{
  "num_hidden_layers": 9,
  "hidden_size": 384,
  "num_attention_heads": 6,
  "num_key_value_heads": 6,
  "head_dim": 64,
  "intermediate_size": 1536,
  "vocab_size": 2123,
  "hidden_act": "geglu",
  "norm": "rmsnorm",
  "norm_place": "pre",
  "norm_eps": 1e-06,
  "positions": "rope",
  "rope_theta": 6270.0,
  "rope_fraction": 1.0,
  "qk_norm": false,
  "attn_scale": 0.125,
  "bias": "none",
  "tie_word_embeddings": true,
  "parallel_block": false,
  "init": "normal",
  "init_std_qkv": 0.0256,
  "init_std_o": 0.00604,
  "init_std_up": 0.0256,
  "init_std_down": 0.00604,
  "init_mimetic": 0.5,
  "optimizer": "muon_variant",
  "learning_rate": 0.00613,
  "lr_mult_down": 1.5,
  "beta1": 0.9,
  "lr_head": 0.0059,
  "max_grad_norm": 0.5,
  "warmup_steps": 200,
  "schedule": "wsd",
  "decay_fraction": 1.0,
  "decay_shape": "linear",
  "final_lr_fraction": 0.0,
  "batch_tokens": 65536,
  "max_seq_len": 1024,
  "doc_mask": true,
  "train_tokens": 668200000,
  "max_steps": 10196,
  "dataset": "wikipedia_en"
}
MLP neurons of a small language model. Each row is named by its layer, matrix (gate and up: input weights) and neuron, and shows model dimensions 256-383. Each number is 128 + 32 x the weight over its row's rms, rounded and kept within 0 to 255. Numbers have three digits each. A neuron's up and down rows have the sign that makes its largest values positive.
A block is one neuron, or neurons of one layer that tend to fire together. After each block is what it responds to, as a language model described it from the Wikipedia text at the highest values.

L2.gate402:154102122082171145084153120077125181055123136216105112148166148101116071122120094136099140104055173115113136119122053094129138124127200159121099189105105125148158043092159154167194144200170078156139139197180160125078117166162081138114150102116113076082106103156131161142122142146092145117125089170097077096170117123098109139165113140110114185186142074115099157134118150164179092132125
L2.up402:141098099103146083078100098088134143094154154103066117101163076138108126111139089107154167093144125151115106102171111105116161199156127198182165146181155171066123121143121161186155153143115073144129144147118142084157093112138088094088139117093162085159137118090154145110128126154128149085143073154094072093194133117132155119175132128138100197160133139140102104121074085202129074126122
L2.gate508:091157109149093112079100131152176133151119121115113134162159110162136110134053124092114174141137152166160150138184081097175111106162192151191159117109113141128111138161166134193139094120119165119094154108120141114165152133132120127134186173158093091044125153190135131117128100156136117093124101148123184123155224186172118126165161144126140075078137152142096174144154167154082147171139
L2.up508:134158093130111140152181141141141170095143080153144153150111197085104085125132153126094134145158118134182156157154084162199146094122165159105113180141082112144153125150139126152071190174080150110138137107141165069171107133117160163147191082110135090132092078120102141111132152076156104141063107141090183107108108153131120113131117113148060141143121139121130122122116147104074078141119
L2.gate594:160172105176161129138158067093093085130115137129072155099166138118128120121085147097121072112147148147128074088171122079177181121143105156118065140117106154110145104130127143176095139139090085113160143082141103184134118132127115139132137135102118134139128122113174110111170087073142068055138103196186126157123123156082115146151126126155176141155160154178088138106097097130164142131144
L2.up594:103107145162157137192141135107114141181045102075102075155130088148157102094078118110148117086084103120148056061136091121170101114140122144116094182172070138104127126124128131164113089094153106129159108136149157184147106079163140072138189140155166099145104105095155149084166158116111115100100188143071149126130136179155107147136124096141123100117140135134204095093181165129106148118195
L2.gate672:088133147128134073098137121156120136145093166081076122085140141111155072122110140075145107100076099085138087124132152156146165143106096120125100206122179074153103130075205190087124170087187132098129126148194146106094085116108133141174072095093179108119099148128129152145153088135142142148113069128142114136153107155138114135149165154107151122145100162147193153165179124099129169055117
L2.up672:175082093141139125130154159120144168191120102144044120077122088173119126099108106116177168059109158108138096111174098105168131087098120136094044167209160088208092116061139183129128170139157123073122171141138102120119133144065180139122080104087113120099136160128103131155133120140130146177124057110161070142150140098098086095092191177109125111160147192153164155085125119089118148121146
Description: Word-completing verb endings

L4.gate7:125170115118152136143143113105110109133133126129113142142148060086145120074115120102102093117072148137131123123139123154135099163124127175160053139155154089127141151077137124140132125166137117098160157180130164133163128104136148162191193090151109141169121136129143178127060154120149146044171112124077104096122140132158132109144137083093170124075090121123146223149138098178125120092158
L4.up7:181134137095176083116120117133119119152137141132204150171184120106064141168113149160115147147111164158078147178113091152190070153161178122113158103140171076103112160123135112168121166095088116064182133120199172202119155098138127110207142138109107150160151085135108087125118176145125058126109107181061102176111095151139117143146184133130107166114174095141141119123193106133153161146099
L4.gate55:173094101113173138143085137133088131092101187170117093141097111140134182107114076101134081118149111096122146154120103100177074134164112083107134162155131118146107109144093149127056072134157105152179160116148093149092135183113172132104127173118197172169126162112165138120144107135122098068114134117138142108146147166143107099164157136152113125174141124150131080200173154137112175095156
L4.up55:128145141094115159144114115120117159071079132178113154085143141078122115111156176105156104161132132153135153112125156166110098093089135085174199096106081131091128141131179137128104108128108088140066143143092079117164176084135153086107151113134121129113084134146124115106145160075169138137119121097130105131095062148162149150099118094152140152072153083107148156102094087117079075119088
L4.gate105:136087093190196137168120102167171044088165108167169144155097117148118086111104166078110147162113152131092131161108125133132182141155079128123135157163132127091106096114137115169155162106113148108114124092147133165037147126157116136101100113121161145115123074103155089106121125155137114041172146122136074141117179187125138073096122092121139139167156112140201133135161114151108137147125
L4.up105:123160134063164139152162168151146097143120119114073134067153132119140132147127104164162108167181068131106080166152116114080162084193128141057121119131085146111144058139164086137115170099129200099170121154127165128078152134107093113153123137110176108082097179158146158105135103151166108048164099144123156110116149115179164148193164099157131065111179114073175132186130161103177109136132
L4.gate109:176125192133173185141108075074111135078130188149147139163122075106122071090135145154056094111093120107110116096160140084114154144049097134153140143176147136188144127142158113198155146109132133126139171081157099095065127094156175134132165070100079105153120123123116076076141118028119114122095122125113200142094101156148146089096144172127114139127144164089139143163177110146122154122123
L4.up109:121163140177174165080142109150149121125136092135111151089155115102162137068157117144155117134117092121138103133128083123118110105099130049151132170138128139143074141117111125098111159139110127129085138108159109184170122151126143148107081083159088136095083144126106073077199154163173137105112157204188091138126159104131101172178087171126139122150165207143161113121169122131101176131103
L4.gate214:091077100199189133132171100156137062138085135095091164121160098085134133171117091094107124145108134198134136131164088140186142063175105175116208139112090181115123134108162105216147145078083123155143128096108102149045099083105140118137136156077133152145149180154119077106091126102161105104102147147193152094117078146117094160164182110114106140132120111133098054159160131171132104179101
L4.up214:051160089165133126125177136113170159098114152125157144180171115105106173153119140118096072135127063172084130174173085147129175130174127128149129185137064143092108183113158118156093102152066133172139157127098062140156122112092127145117161059143100135146171127101130117102115130143157199132115113120129148118132101125135096127186192092143139116169122151141170145125072107118106111169103
L4.gate265:029121065159057108164088204105173099129111101094100112133127133128126061128101112123076104141141124109151111119124158088114124126170148126118076166127118146105194136134122093154115130185111063118128110113080124093118113022138119153124048088120160115135061110129131079139113164214095128150148101085116141190112112115083176155144140137136160137128113100111149120137121145158136116171146
L4.up265:136170112203201174138125163168182066132117142127098085112126153134159117166108127104149127127116103124107121082127116103062062104120117149158077107140122096102125166160101128143167104075084135139087157132108126167135147086065135111123142133106129126153136043164129089119125157158146114080146114114085145138142145068074111212148152053137122115116087173086075036137183093186136121038186
L4.gate293:157132076077182183143154123156170151173106142159123130165162118113098111099148150089132062120099137157167097122140186103125120120120076092149141191093143147141112095057075151185117174168086162055131089127162154093138113121140114083089165160187089133108111091164106072143105168104189145174087149157132111137129173107096154118088172134082114143107066118136086102105132088082182156088146
L4.up293:072097142134127124140131146098114179154174106158167087158164135150101099116135138085103119109130151083118154068073118192155128143117103110099175113105120117062162132151197135126111140140113157052145150109161171093165099151130103091151147155156130152100120143119115105133133142126130128084151102091147133149100120136136096088167139102098116121140181124145141130089117119120103094128114
L4.gate395:135143118106064118188098121104134136135103090071101093101182129104132137111084122058161134067120104120126113124101064133149145109142097155121115102145155132085130143086156155123078172134122116135085214138142143100123096090183155129168161043150101059161096127135057122078147120155125141146170083146101080121107143071150179169112189081186121210113182094117178129163168160154134099106063
L4.up395:129145136109143109112114096165093141121122044094161126095122058118101121139055174138182165142102150135202128155116094137140184147152092067108149152154156122103144125110103048095133106144089161088181134116165133156118109159125140129112174128117173176173089134125147105124156152163112144109120106087148102118122160150106174161124169046182083145137188127045161158128105114119219158108163
L4.gate483:172098061133089120195124064097141122136111120114121160158164141090158131130079112147135101129132112145075156134150118157162164078058137093157120115151153141183097124100120087120082158191161113111129097108187149136080057155164091156168125138102143150156151145179108095105132127111166096164126116107124079124115129128111127143069131079117076158101115164135103122158108144163154137135174
L4.up483:130194103140110187091143107132127147122136153179096111159121135127098127109073101089172093149113156161109146072192120179161069100119129110114138148171098149205099143097138083097066117160143077027143094122153151108117135089097114188140155108165128120146124142106112145116056108122128138111099117145115160146151097106143147089100135078163159118159135131127133114067121122100122140147072
L4.gate703:152174098132107143114116064083174137146104100132142089107136093122153145101119120124066108110158160086113148155136152144075157093165112085112139112120076097124104146073147089093150135156147138074150118088084121115129115065100118129102162127084128104150090152156174170158083092077120172156124129110131105082095130069105077078180175127102157095116140154115152107105142111136150171138159
L4.up703:145193130188165150127170131099113086114101093121121124157136149133120154106102137111123147131161116200116089143137148102119064155101072114096166145169108128186070116125151067144165147138136103049157136111156118144105028074117079127095129132136204074121171159159128149133136097106122166078161137150161171068110146108135077141118150114072186125160138145120144069157149189092184110136113
L4.gate836:111130117113125159159169140094080146166166134099111152174170156096125137147152066134129199140109120154079099125167134152124115133112085159145100158118144176092128134127152111146080162127091085149141068160174127145175146102103102098145126090061126158140134146135168096082121137074131161101163108100154136188112108153082112109108156128147099127105083131097086124144132142144120123136087
L4.up836:146108188113147166176085147135129063110100191114103181132132105206137186118161082155158150150150158145127170113140088122110130155116146160103145147106051089116152147157157086072133120158097149211094127185089109131136127137160109095163156127125101123085151151150128074081144087170122087102142094142146129147113149140160136132147163160182127095088206175137160121112127085131077086118123
L4.gate845:122125105120174160117103101126133163118114160114093151168160119081098135136127126176144145118097104155086064147182117130113088137154129148109071158108123110092111169110182148169219130155087082080131090088092147128046121102109163112140136074080143150118106149122121128066102137150156112145128109150178116159138158088112148161171155121122162124194177163122132140095148113115179160109149
L4.up845:146081107122191131157178137150130123090120129165138103122132088076189161122072109145100150153133122154134051102098125131116093144123178046126177163145131163116162105128093112077088131150129128127123058077128089128149173097092163096144090092118111140121114119140181134105078154122123150116157133118159158195137124171107102098074144104083105089089171143156113092140160095113119134135113
L4.gate1109:182132101102124107134121136173145142153146137106108121136105041131141098104091146082169126083147202130094159126128144148131173085143154151147103144190119068120167183146156105131140173157042131106148055133113201161160129134126091139085125079100084116167051173133115182115133120154105160145091089106096183143139122129108168148174137142088130098167135126151161086169129119139156116121137
L4.up1109:144126126089154090156132118127134128145159097104178087100125130062143106160118088169124134099072084076126119115131142150107119112143183129093135141121152130137160104146147096124086173099140118125119107060145129179155124100114115175140136119096146155124092075186107131159180074127088166119104206167095143130094094073173101155099162146108181073140106171152098153104116104093150166128110
L4.gate1171:132186071133135145111134218129093174105157116195131145082133159136152130109107115087143145150107107111118076112121130135169120127149185186150133046122193092134138129114141119192144146121102054124145096191145150131161130088180165148063147162131063159110155147120152170102098154132092220134091112164146038166085138158186107153132153124154150101149123133153188157141119106087122116146156
L4.up1171:158122101151144108104107130151119218085110155116104129157108069119145099052133130126117161083131084175181128093166112138071141165063143103156129171114166095040128118175118130092186167134141139121168105126113122074120242138192118126157073152184119127101121095117141177070113133106138174083135081131174167164176121115134136130064160146102149153098128153147168049143122147119149177134133
L4.gate1243:144099091157106082119189133144142076182122191102083194157166096182136120154153099124087113189154142098144079166155078118107101113116155203048168166143099104124140120056170097125131073162116118117165122160168112156159080115126148109109191119143141094162123145091117126085130107181117109105187228145100152112077149100096120141099063137148123162120116147180148071105117109141118095118181
L4.up1243:126117127142136122157118135183160118128154117124121085172091188139149115137124129109130180091116120148180147186127107211124145149164132194128104133144121164155092150112127102143161114043112113110090109171105116124059118145168128125066092067086180102088092112150133166090154102096150103125086151124191118197128080122127103159157143129102093099134177111130148152170169151171133108162088
L4.gate1520:090121099144126102100115171110122152060169076102065096114150099126178153161136123114107184191111126146087111065159169125112110171182169133129116186088103172117150191160156062076126095073119145139170132107128103155146097110170204215169178096091135189177127129155142107155097151093147128147141146095124097153213121162075094078178133177100173140130142102140097122145113061115149141122145
L4.up1520:165125175099143164144121104189044129146106200139147139127129131106167121105128024102125088088160177157050145128134156091176145112094115155186175145156068216110134192161193099145155099175185149097105177149168122174115116177085154129127138156130116100103145116142085098083160089144096123084099150110138129174125065229136123081120168113115147136149180115079096163179132153169105128122092
Description: Role-to-organization connector

L5.gate745:085091155150137179149121105180087129054120159157135081149120127141161152159125050171121129139112147127160110121116127117120158113172092076142121121153124108146084166144177081147148111101056142118186171126133153091145181109137127182136102119135153143106113110157103105136128084100110097080102111091221217165123093140153087122152130121109161115148055086087173176074080171124121140113106
L5.up745:086060103151173175132129100151106131131122174074121142114174132145217138117090142176096166147059089114128118105143090075195115131200107114159071147111144120133109123151091110122124143157122070136135184110096135158071069156190118159113142085134144151071104098154119138159139164118146151147102108108152175122104135102146150127134150134057138139155058067116123145080125133113158155071081
Description: Early-clause verb/connective

L2.gate564:160181171112119155160114118150118099182150138239187105138103109067192179162083119127123148159090049090085102139136122093164096173095143131147098155143132079170090105175041100177100153133143097100163124120101086134071121109079204126102074067089115142152134137158096149152165117106119163136098132167130164114109091140133129121155116121196197166142168113183109126154140151130111126102140
L2.up564:137149119160093095089172094139134110098132139121075161117113127202139109125117129165152157113155123106096104148099108097142140083126091093104109119142125162070105093057130165159134121162155115102196070060126176143121088067115111115194115134108058156150113081158190154105064139158177099176094056095161106122128089090080128129113096108101102075089145153180134080132096136152104070115135
L2.gate962:164094156165170116080103140116186115141113049093085149090155063134211150067158120095154128119129155101053128098074189139124095182133156153152109153137171116170078127100115159126205123144133131167143132087182163115105093133136167138128156071197106167149113124193109179101136130091138136159123116190155122122094171140102125157149081185180101137116134112092103108105081132144095121142078
L2.up962:141130106080142122128131077145063184165105110106143139151148094103140132102104100119223188096148077118151183176153145109135103205121118114109121169142158150118098093045113123213134142145078122083143163143122132135109139114133140139147136153132086153121111169168105045150044145157138095112093094147133174150131080165159130138165118149159108095203146149171149089108096132084183129158136
L2.gate1072:101132105114129133123143084170117099149087159157115157127134052088149122128135181145153143124168063120149127135155147110104144085152158148138086146138153073113163138096062157141130102126120167193133142174124131168130085116177204126161160137134122162148115154144118102122080118085097126088120119133115193135148131138117165139108138152132114154113145129154120099124160106187145118091170
L2.up1072:110100138150122122102107121164129099157128092188181121126142080083162066146156185142130154110163099115152104136140168098145142122189123147143077169100174128160076110164138166134119190160131130139135100208141160118085110111156156131163126136157133126084103139158086104111057188128116108119145076161137178075117119146100163178128124212144095131078163131160147108107164096161164121121124
L2.gate1183:172152097128110089074105129093159118075072126124104102138160084040191117186136064073124127080122103132145143156150123136107100133133150120136121133169140096162125104133090069148071145179111112166159162105120101156110165128185159119113102145189087113184112068083113128121123178093140107159080079121203091088097146161149188137112097124146138134109156137170169111098082126165141105087084
L2.up1183:095133117123154112110134108124189159138159089132161127159154126143084174183153146121153120135121110113141089152083082113166134148137113133161178092129146157113112087149094133136167150071093097076082106153040119154171148145111144161125155131117072142118177062121084120139084116183147142112110126145140121127085122115096223134061141141139125134108101115130157185134055131145119169099156
Description: Mid-word pieces after breaks

L4.gate44:159109128136134157160140093108094122137128117134061135104108195105132126139083175168131032083163140124118105080151153127124211126090129153071121121143107126067120124120125166075136133119134160116142150134187117138110151118145134108098103082095174136082132093111147125169189124118143090153069072132115115207128185094134154153098112117142140102105095196167092152105167103110112109089122
L4.up44:136075068092150089118183135081112143119113136151102134179196143113170074132161144134125040146100107160146149157099146066126119138134103114074082137151173178114149133111147108109139116091104125114199164225118093121108129112112157135103123154175159138159205106112118112116151150166115129095146058174140113163158186071107140151119115133139126107114053093068094112128147125079166124088128
L4.gate145:164086108093127156114075153107170108083151145138135181092129162120143177137166117152118103147104161072137187184181162069117159119090167062155198148119091124108070074134137110124142119119083147093133074101129095104123084101171114143109153129099109134141153100157120088142128131088152120124081118111127156115102139139112147154142113149123091047096091065073178090134178136130164146131061
L4.up145:160131144174126087131127080056113098206150199147113151122109123137092184116113140128157145143131144110159129116144107108087179094140133121076172146088077171134069118156144083158149127166138090130144089139122140085185189089172068088092143082188132139163090167127130131094125107161100140169136134158095114144125107138175153122190167059142190120123150147146147174062156097080142065105235
L4.gate161:060123122167168149146102136097062164097127140108142142094163140127152137120127130055123131110154124127133134114188141062135123137145074129167077151138138144102098086060106113152096088132177119136119152117103107136111125150132163104136134071132117175147089129128142143174158159118162120108077044116128104138102135155090100150127152123173152152108147142109098128099159155118116127110139
L4.up161:121105172180151204075202115114129045130138118111126171109171165103122152145098106117150129127186108141145131073104168145124092089138073094166174155081076173121070089153185096096125130078127135145167110114126103131119168162164078157077100105133141120088122111074111155112138133075092115079113130113179139151111157195138141148148100070142112112097092098110103113096093113149140157127141
L4.gate577:134103089149086082129108119096119144103136125187123099099107134089154118086138117144107114101155071132112152095116129048107125118144163128132082153115155094103085112151130167068162114131103169121128089092071075131156134135113124178090158118097127140163166119107160134070134095119076164168063142130166067096133105135148073137050096157144148090098111113154104144065146083183176171081087
L4.up577:090161140081118095074087144115151139137159162151129151063094197119092193146102099115118108127098123120127109168174122158086165138087119103168172188184123086153132137133080088080127102108121141126116145151065124091106164162121105148157174098118107139115167137117122114136162125106127162054096091134165184117109159117079163081108134197132102171035131120096121205127201064129164097148125
L4.gate672:138101148126070117128169040106106060059072113137142146125156145166104139127135120129180139140191107124125202117164166160095141152136125152109163100135088149132057088114163206160096126136086181119096111171100146101166134197109095110137126107166141176182137134157111112183129108126146125111095115117082124154187107138144107123198133073105131150129082089122120131154085107108157170075178
L4.up672:136139185129039105141145087118127117082176079099105161098106134098169145100061086117144131182139090123121117098123092116167118209143162142083150103106129144125115160161062167104116106130085128119120140166107158110115156157148069125078096090130149167152119113053133197200125093112146108081099163070067149107158145116113095126127167119097151157101141164130132073117090118131144167155129
L4.gate783:111074142160164043128135133071097172155103146130192090145137100145135129089163142053114157096176127137177090123139078104135063141110196147129108105056110135134157045117116155154172173071093068132122116122068144135142165156144137136069125145105137140128170104084117128090165127147105049120053107109175138145128128036132090095142128135190127140088049157130106167152080118110130119139154
L4.up783:100118144142112112143155070109160125079118119143125141126165128114175173077142147160206160128100105124141046093167135152179116114083147146218107120132150092104085193152100111126129161153198135102145073099112116089151146134115124132138106126177130153148181144111144129154129129167138192106117106193107101128161169151131160152134138127113127133100224130087082107058082142139142122140149
L4.gate792:122065112113123094194155142184130123148134192189177119099166164085125175113174089170093124132156089075142154123169121108103129161179161141128119158101202121101099119137124104115119146152153093051137147101082101092094107094162105151164151150165063122099135101141094156137157166113148143155206110161196120103043201077130168115123146098140110119166143157114123124121113147088142119116100
L4.up792:120152109062156087107124153135187114130077200121150130112159113164133126097080156072143143128094126207146096153131076071124148129149174156169116166125063095095131117124144133094073186106116111140153117142092157110176151185126122092137157139149049172019104138122117101118123125106192156058133104120111116119095112097126083129121079136102097109177120082137079137133100156145125095085142
L4.gate830:138134161167089142118109137139184114177090118159083109124120136192095116126177131149217186174126079090098084124163107137182155187123147098137128209083167114116149124139126105146121099080117091129142151146126146169127140159115082138140133104141122169117140102105081120145028159092062110102048107137116144143115195097153125087114079113137153146101059119106143082155179114119165137099128
L4.up830:150101115131080110140122101108077173131096030154045063125149079100088109116143119126135141156140084142126087108169136114149104162116144124168172127130075107156111167127093164116055230121113135141112137112113077181171138143083094162173125093139093201153140067176108131098141129157145087130171158135099109109122180118110151150114106087072134142130152128075134131090114152117133118126124
L4.gate837:094087098112143080148130112091102175058128119183096121096075156130116148139119092127124082174129160085117130109195133111136070096126101106087139104164083146103097110178111135117149126117093155128106110162173069092117203133138195120112078084081063150076114110138153112063173090111093117076136145145094173087144088112143080169133102108129139141128131138138113106109110166095108114107075
L4.up837:082131170103154130173126144106086069120134141152158143136105113146133180145130176109130118093167122160102135165114149145124110103115111102064128144121140123113156106122168149025133111166180088114095160212137122150117118111115131128150104165118156092088183171101091065149119164100075151145124184101112122110110073165156141107088154113121166152110155143136154123164174154159135120172131
L4.gate846:166150141077151101110130107145093123146190118149138165155079113126158118117093122129124122134068125112193103132154073123200151165163123162121104057087159137127103112107109149177170173150107129147107171137116134175107110157088061136097202147102105174195172080123097082147150109090056115085120119140167075134152175128093158114161157138146125093118101162110161150144175188151146104115211
L4.up846:125112160069119137092165118111172156135108130126155153094107111123150129062106163154116170150078225143141181161166101140168082134143154113119112100157130087135128117155140137074158148121135181111078132164128086132117154104136121106155111180056137113113128152101141151107129111141142117124094080119110147176110153097067099129168156131158091118097059111120094098146171113152161087086140
L4.gate890:084106104101147139139162076107112065160135171142133155162085100067119135180149165084200101177128126132125130122178129097094178128115144157161116170140110169104080079112108165141097134155071166080183130150128112116101030139113197171080141124113157144150156108107108114092147118153166159134091139135106107109124120136162093116144145131141145123126155158077179137163151143151079095144156
L4.up890:175174115167098112093125085117131076137056168153115101131113168150105155161124105147149130104159119144111110116080129124102060113117124181131109106165129101134140115154136115106199130187164117107188168164080136158151104156154136130136074194136071133135153140126087126074138069143162132086144165078043147089138104084121096146075102130070110205056090103138197128166093142143124087063158
L4.gate971:155125082119176147067144148087131165144113132154096153117167130104058090133125114058124164108075075141141165112156176095150125101134134120120107111113122150122090123111131168096108144108143111137121177128149162113097135098144152103140084139118125204095181141098119111228091189104141138132147114121082184131109094120175092135085107188187172103081094099127164180111226134162086129160152
L4.up971:192146125128164153118168148079116146103130094115120113102118137131148090146096107113185142167142114110136130121077140132131163189140175101106137088103125170071154113104119097171144160141076156119123128128127120120118136182141127154143131077133052165169103136127093143106095126127138129146162198127110180173163138162090095095148113139159128137085120092112175067177207136108118125161080
L4.gate973:163106155120154064107162136095180163124067139171092133172149153119104156103130181134156080103164103171098166126092157113098104130140182116177138153133170151131056119096073143117097150093059124135152128118130171131168161162160155194128111134105153140154064127073132146121150126117141081067140093126103116128171168165139120127154085119160201141134159100196149132093224161168145139146148
L4.up973:132132126082126121134093079109093195095115122122130160085102113085043136108174131161134129061136154116073125116081144152110130189146134135128174109132092109147101134104053148091151148101093065135123109101164113099189151087091113163144146061113090118143077128163130129121107143155187099115118147138101124122146129175091017109156129114227135126078097086091183168148088073134118134115124
L4.gate1186:146120126137203106164141140096177147078065171112160097150117075152128116063076109173228129099100147131150124113135169109091160151116177127169115146112133133166011131135186095120112138093153089059188116075088128085132085141141108185079104100140158144119174106122173177151119182127138104114166134126104141110106146110126120121198110121072111148164098104107107098109123133168193081121155
L4.up1186:056091097144150144122083142085133068124117106108121090105133133136168111160108128164147118169128113099107212132109118139125131114136126140141080176067130129080097121117117061069138161151096138081152139086072127093144126091079112161064196132119133108102170069110129125139122127078106094088126120131190113120085090176088092147095128110090146140141128138120149102151150177195165107128121
L4.gate1366:155132136100146056153118136093109167135108121129146134142153164161094123156042106127125134127111103102159140146094137131188153114150197134137153098103120146147150182143203154137154142130194127136126156145114112140170137164144161130093122087122122098115143084092174126193101143110122163127070145154149119167091107132171088128154147119122081118105107114120191160076113127159149177156109
L4.up1366:165122123161208062173097125117142083133101109199143119118094094096108098112073116138139147176176144131183131086105158131144171164132212219137165145125143162089190120172110120192071165147161140091130178154134100118106122118175156173148107140206149088084088103120195184133114149122126080165145151092099140129127119145118165173120141135081129146151131077120061185095152133153151152122099
L4.gate1411:134172126077143125138157165091111166112172121166111171153148066081104096070150205121104183120191119164112108120121125118145132131129084108143133113185118162138093163152122150053138089123120122128161134103175166159095177128115150144138125130117185140144167100140162082150088033126140117126133119153137099124108073101137139134119166157099102151137127160152151128111184185138161115109157
L4.up1411:141131075135116120105110105088072095142155121153134135076169097152139170135081146106171129102214099048117168170156108136186088144134116119115150122181141144159129164162199157172162099088117137098134136177160138134122142125143128128074097175145119081174127173140051110159111161132110110152156100101096064167123083140155148105089124145124082175092141171088123190124140132142107180143113
Description: Existential there verbs